MLP neurons of a small language model. Each row is named by its layer, matrix (gate and up: input weights) and neuron, and shows model dimensions 48-175. Each number is 50 + 10 x the weight over its row's rms, rounded and kept within 0 to 99. A neuron's up and down rows have the sign that makes its largest values positive.
Before each neuron's rows, "fires after" lists the tokens most often just before its 100 highest values on Wikipedia text that the model never trained on. A number after a token or word is its count.

fires after: "." 64, " " 5
L5.gate825:40 56 55 42 53 52 47 50 47 42 45 43 41 42 55 40 62 57 65 60 30 40 64 44 68 55 45 42 60 49 24 55 51 56 64 48 39 63 31 39 38 43 68 24 37 36 65 65 51 41 44 60 51 59 63 44 67 43 54 48 63 44 33 50 52 53 51 49 50 39 43 50 43 47 53 38 43 65 65 66 38 32 65 50 53 49 45 50 58 57 74 33 64 39 50 55 60 64 39 52 35 42 46 38 30 53 49 50 52 53 49 50 52 37 50 44 45 46 63 36 67 60 60 38 55 35 52 62
L5.up825:48 55 70 56 46 65 52 41 65 50 48 39 60 49 49 52 43 61 50 55 49 62 45 70 35 28 43 61 63 51 46 45 39 51 55 43 52 48 45 54 27 44 66 62 57 52 54 56 52 43 42 51 60 42 52 62 41 62 44 42 58 59 45 37 50 40 43 45 56 46 52 44 66 80 39 63 42 57 56 35 63 64 44 36 43 46 69 52 54 48 53 30 36 49 36 56 49 38 73 43 76 57 40 66 37 62 34 48 52 51 52 48 70 57 45 53 33 63 68 42 38 59 32 37 58 52 51 50

fires after: " " 55, "19" 9, "." 4
L5.gate267:44 60 49 34 43 45 31 49 71 42 49 71 47 37 49 47 45 55 64 24 47 37 36 46 58 60 57 70 47 56 60 53 57 57 53 47 37 52 36 58 51 47 60 48 46 46 52 60 66 48 47 52 61 49 30 53 53 60 40 53 52 44 29 62 49 48 49 52 55 32 28 57 48 49 45 66 77 40 47 53 36 47 27 53 55 40 51 78 39 48 71 32 56 47 39 54 52 67 35 53 31 54 52 67 65 58 34 49 49 44 42 61 53 53 55 49 54 57 57 43 42 51 62 30 54 44 44 54
L5.up267:60 53 66 67 43 63 62 53 45 61 64 48 46 54 57 53 59 48 37 43 47 46 65 51 59 51 49 52 54 42 41 58 54 56 58 49 52 55 44 49 48 56 48 56 59 43 63 51 41 52 57 49 60 48 53 51 55 41 71 60 36 63 53 46 59 37 25 44 57 70 56 58 41 34 33 43 42 49 56 50 44 53 69 50 43 42 50 37 45 50 57 57 34 51 43 42 51 39 61 40 48 52 48 67 50 58 51 44 47 58 51 65 62 35 65 52 63 36 46 53 52 39 39 74 40 51 53 48

fires after: " |" 32, " p" 9, " " 8, " P" 7, " a" 4, " G" 4
L5.gate1408:67 42 48 51 31 54 44 64 44 33 53 59 38 59 49 53 45 57 54 57 57 50 53 53 61 53 57 65 58 71 36 47 54 40 47 53 36 55 45 50 44 41 43 56 47 59 45 54 55 50 44 32 55 57 46 52 48 44 56 49 44 54 53 67 61 49 51 53 45 38 44 75 42 64 49 40 52 61 44 54 40 46 46 57 37 53 56 49 56 51 62 28 31 43 38 68 37 54 54 48 40 52 40 46 50 48 39 56 77 42 65 42 53 43 54 46 67 43 37 59 45 44 67 56 57 53 39 21
L5.up1408:40 63 42 69 60 49 65 20 46 46 60 54 54 44 55 36 51 42 51 38 61 41 61 66 59 57 44 50 47 30 52 69 51 50 59 54 50 39 67 54 56 52 69 63 31 60 50 36 48 52 51 57 49 58 39 51 55 51 55 53 49 57 48 59 67 65 38 62 61 39 44 41 57 55 64 45 38 56 38 50 57 49 46 60 70 59 33 69 37 59 54 46 46 56 53 58 48 63 45 50 46 67 57 62 40 46 47 51 60 57 54 66 54 40 58 26 37 58 61 62 56 40 53 44 60 58 78 47

fires after: "," 57, " that" 11, "." 7
L3.gate15:39 49 39 49 60 42 47 53 49 54 41 52 54 42 59 53 54 30 48 61 58 33 55 52 59 43 56 59 51 65 54 60 52 58 46 65 41 53 62 44 41 49 57 42 44 64 56 69 45 62 53 55 43 53 32 49 47 73 49 51 51 58 57 61 47 46 50 54 63 41 50 50 45 63 41 28 44 53 66 43 73 29 37 47 51 45 43 51 53 57 73 52 60 67 37 47 40 53 52 33 47 64 33 46 64 61 61 48 58 51 43 52 62 39 51 54 32 61 44 47 52 57 70 41 44 50 63 62
L3.up15:45 49 37 39 59 67 64 53 58 42 66 29 51 50 43 70 55 42 41 48 54 41 45 43 69 51 47 54 40 48 54 59 61 33 43 48 32 62 40 48 46 34 76 48 55 43 59 49 59 43 61 64 62 48 46 64 54 55 48 62 43 59 49 56 53 46 51 74 45 36 43 51 62 60 51 62 58 42 41 49 44 40 39 59 44 45 58 52 56 58 44 29 49 43 52 51 45 57 43 63 46 50 62 54 53 48 51 34 44 64 59 35 63 38 39 42 43 53 42 35 40 46 50 49 51 32 41 62

fires after: " the" 32, " in" 19, " was" 18, " " 8, " a" 7, " at" 4
L3.gate1671:61 37 51 55 46 45 47 55 56 35 52 66 44 35 29 68 49 56 64 46 27 49 42 39 72 46 60 38 43 55 45 49 56 48 44 41 41 53 53 64 50 45 50 36 55 41 46 63 57 77 40 48 49 69 45 46 47 36 51 46 30 34 32 59 46 64 51 58 63 50 54 58 57 49 67 42 45 74 51 57 50 76 44 46 55 71 54 41 38 65 46 56 48 47 49 64 48 70 56 52 46 41 45 72 55 38 40 58 57 47 35 50 42 51 52 44 57 36 70 56 64 51 59 54 46 30 58 63
L3.up1671:55 56 52 51 60 60 50 38 49 55 53 56 48 47 47 44 45 59 41 45 36 24 56 49 49 55 60 60 43 48 42 51 57 57 42 57 47 72 50 46 39 52 52 36 39 54 50 47 46 51 38 58 29 53 58 46 41 47 53 55 49 65 35 54 68 68 45 50 39 41 50 53 52 54 50 57 37 48 53 51 30 53 40 54 42 53 50 42 50 60 54 47 53 49 33 63 41 66 62 48 35 31 48 33 46 49 68 42 64 64 45 62 57 57 49 38 50 59 60 65 40 59 68 56 50 68 53 71

fires after: " the" 29, " and" 25, " |" 7
L3.gate1696:58 44 43 50 43 42 67 50 38 58 35 35 64 50 51 41 48 57 56 53 40 56 37 71 36 92 40 45 50 59 49 50 42 32 48 40 60 39 55 45 47 47 46 63 40 44 45 32 57 51 68 49 69 36 50 46 51 55 67 67 60 59 45 47 44 50 59 36 51 60 48 74 44 41 62 56 53 39 49 49 44 41 46 28 51 55 52 55 51 62 52 50 37 62 57 32 47 61 32 60 44 48 59 67 48 52 47 41 53 57 38 56 47 62 54 55 49 51 44 42 53 47 46 49 48 46 40 51
L3.up1696:61 47 49 46 50 57 48 48 45 50 39 45 56 53 52 47 53 53 58 41 46 52 59 60 56 44 53 39 55 52 58 45 42 45 54 35 47 66 34 52 45 62 58 71 44 56 67 52 70 52 50 51 43 45 52 42 69 42 40 33 49 43 60 48 39 51 31 55 26 53 40 60 51 62 34 53 45 75 46 43 37 60 66 35 42 58 22 49 52 59 34 82 43 39 51 48 53 48 48 61 44 51 60 48 57 31 39 46 70 45 29 72 42 52 47 52 50 47 45 56 63 46 35 39 54 50 48 40

fires after: "," 24, " January" 15, " in" 8, " March" 7, " August" 6, " February" 5
L3.gate1569:55 49 50 52 56 39 56 45 62 54 56 44 52 67 51 50 56 67 43 44 46 44 47 72 41 58 53 54 61 57 45 55 49 44 42 46 58 42 45 52 35 50 42 55 50 39 58 50 46 65 57 54 41 68 44 49 38 42 56 64 65 55 53 42 47 49 61 42 55 56 63 36 44 48 64 54 61 41 67 37 50 50 52 59 57 55 68 19 84 55 55 60 41 62 67 45 44 48 35 44 49 66 49 74 39 61 54 46 50 52 66 47 63 34 55 52 38 44 70 42 69 60 38 51 55 51 42 35
L3.up1569:54 40 49 49 58 47 48 53 44 58 53 51 40 18 57 52 51 56 55 32 36 76 51 26 70 54 52 36 58 60 52 57 45 42 49 35 61 70 43 47 64 43 37 66 61 70 31 43 69 44 56 44 55 58 55 40 58 45 51 43 48 34 40 56 44 59 46 40 49 57 40 46 39 64 54 42 55 55 58 38 41 49 59 64 42 45 56 50 45 47 56 68 46 30 51 49 55 79 41 49 44 62 62 43 53 54 39 50 62 48 51 56 56 42 42 58 54 48 39 54 44 26 66 50 40 32 52 48

fires after: "," 44, "==" 8, " January" 5, " May" 5, " November" 4
L5.gate631:52 38 63 43 51 58 58 61 43 74 51 54 71 53 56 57 50 60 43 45 48 53 56 48 60 33 36 51 70 48 44 44 46 67 41 47 57 47 34 53 43 62 44 55 42 55 53 52 45 50 69 52 38 37 64 63 45 53 62 41 41 55 42 36 51 45 63 32 69 57 35 60 46 57 52 71 44 45 56 64 56 45 38 66 49 48 59 28 56 65 56 63 43 41 48 45 67 43 47 44 54 63 43 58 38 52 49 47 49 33 58 53 43 59 37 51 62 52 55 36 37 57 50 40 47 45 59 43
L5.up631:59 54 35 32 53 44 59 63 52 56 42 43 41 40 37 61 52 49 40 53 64 54 28 54 59 51 60 60 50 55 47 41 43 46 45 34 48 69 38 47 55 72 43 31 26 60 37 37 40 43 46 55 40 55 50 38 82 46 52 47 71 47 57 37 41 65 47 42 53 55 53 49 40 55 55 68 57 48 44 65 40 39 29 45 47 61 37 67 51 62 61 57 53 37 57 44 49 60 37 36 51 59 47 44 50 62 38 50 40 62 43 36 35 40 44 49 35 40 52 49 38 50 37 53 59 51 40 47

fires after: " " 57, " |" 11, " Length" 4
L5.gate839:30 39 42 47 48 33 29 43 65 53 37 58 39 43 49 49 53 66 42 48 56 47 51 41 42 49 55 44 51 40 53 57 27 51 55 55 65 59 54 66 62 68 38 66 53 58 51 26 45 47 47 51 57 47 40 59 43 46 44 54 50 38 48 51 55 54 51 42 50 51 52 73 40 72 52 58 50 39 51 55 37 43 62 73 59 50 43 53 45 41 39 48 59 61 61 50 42 49 55 34 45 39 37 39 52 22 50 34 42 33 41 59 47 67 61 40 71 45 62 62 35 46 45 57 48 63 48 78
L5.up839:53 69 56 56 50 40 46 52 57 63 52 59 53 25 47 27 47 29 51 42 52 37 64 49 49 57 52 42 32 34 45 39 48 60 54 44 51 49 70 47 47 49 45 40 48 47 54 50 53 58 63 48 59 54 45 60 62 46 70 44 55 61 49 60 62 50 46 50 67 53 33 23 52 33 29 59 55 39 21 53 47 36 47 66 65 51 64 56 56 59 37 43 36 66 61 36 58 62 59 36 47 56 45 53 56 45 65 50 50 37 35 24 38 42 56 47 40 59 52 50 46 59 62 31 54 45 63 50

fires after: " " 51, "." 5, "18" 4
L5.gate550:47 58 49 46 54 50 42 43 59 46 68 62 35 49 57 53 47 55 51 41 46 64 44 52 42 64 57 35 48 38 47 54 21 65 72 48 46 63 32 53 48 64 59 35 37 35 60 44 48 57 51 59 43 46 45 28 49 55 66 60 58 66 47 46 45 33 64 49 64 40 51 52 46 32 35 34 60 40 43 61 38 45 45 57 55 46 69 56 53 43 47 50 45 65 41 61 65 38 52 36 37 42 43 39 52 49 34 43 41 37 36 68 41 49 52 45 43 53 69 43 52 50 38 51 50 55 53 62
L5.up550:62 54 47 52 59 63 49 35 59 39 51 49 52 48 42 45 58 54 31 46 57 60 46 49 27 48 44 44 48 50 52 40 51 46 56 65 55 42 53 48 42 40 39 43 46 50 62 44 54 48 44 68 74 43 53 59 67 66 53 63 70 51 61 48 50 34 41 39 53 52 46 46 61 48 44 39 59 50 53 48 55 39 62 57 46 34 49 60 49 41 44 35 42 50 56 49 57 50 35 31 37 49 32 49 59 59 52 48 40 65 45 46 72 57 36 47 55 56 53 45 54 43 60 51 69 50 48 61

fires after: " the" 47, " was" 4, " as" 4
L5.gate710:54 34 47 59 45 44 75 58 52 40 45 52 64 50 51 29 50 50 48 60 29 39 49 52 53 62 62 41 40 41 50 50 38 64 46 38 45 56 43 65 46 52 45 65 47 51 36 43 49 62 31 40 40 43 32 44 49 52 58 44 38 59 57 47 33 50 51 49 55 66 51 55 43 55 59 49 54 50 38 59 48 48 65 56 52 61 64 58 43 71 28 73 33 52 48 48 39 48 46 69 34 49 65 54 41 69 57 58 43 60 45 30 34 62 52 62 32 41 68 42 45 54 39 31 41 43 66 47
L5.up710:49 33 50 45 35 38 43 36 55 67 42 61 50 58 61 62 54 42 63 55 34 55 39 50 37 38 39 30 42 63 41 57 38 55 44 54 71 50 35 63 45 57 50 41 68 31 55 68 62 64 46 53 46 43 58 55 50 53 50 70 58 39 58 62 76 49 48 46 54 56 40 60 45 38 26 39 64 47 56 41 48 46 51 49 42 49 49 55 48 56 45 45 49 61 60 44 53 48 62 45 46 76 70 32 45 58 36 43 46 48 38 65 49 55 56 43 61 47 35 50 56 40 47 52 81 61 44 48

fires after: " the" 70, "The" 7, " The" 4
L3.gate1298:31 31 54 53 35 55 44 53 43 38 44 55 65 47 42 47 62 58 59 39 47 46 50 65 53 61 62 46 36 59 40 61 47 67 47 66 44 46 49 60 52 54 65 64 50 35 50 43 40 44 49 65 25 41 30 49 53 50 49 48 31 54 45 45 49 46 52 46 43 45 47 58 39 38 63 49 50 51 65 69 55 39 31 43 48 52 45 43 44 48 46 29 37 38 42 41 57 49 51 55 53 35 55 41 36 32 60 56 33 54 60 58 83 49 49 55 46 45 42 72 44 49 58 37 53 67 77 55
L3.up1298:46 23 53 42 39 52 58 51 65 44 59 45 54 52 45 44 47 55 55 52 43 40 68 57 66 38 54 48 51 49 35 56 42 72 48 42 47 41 56 54 49 36 63 56 68 43 35 43 46 57 44 37 33 41 57 35 42 55 35 61 43 56 53 44 63 36 64 59 41 45 39 50 62 32 29 30 65 41 68 45 54 43 57 39 46 61 51 46 44 65 43 59 50 37 55 47 45 51 57 51 63 62 56 63 46 44 34 42 40 44 54 73 53 56 54 46 31 43 52 44 40 39 64 46 41 64 47 51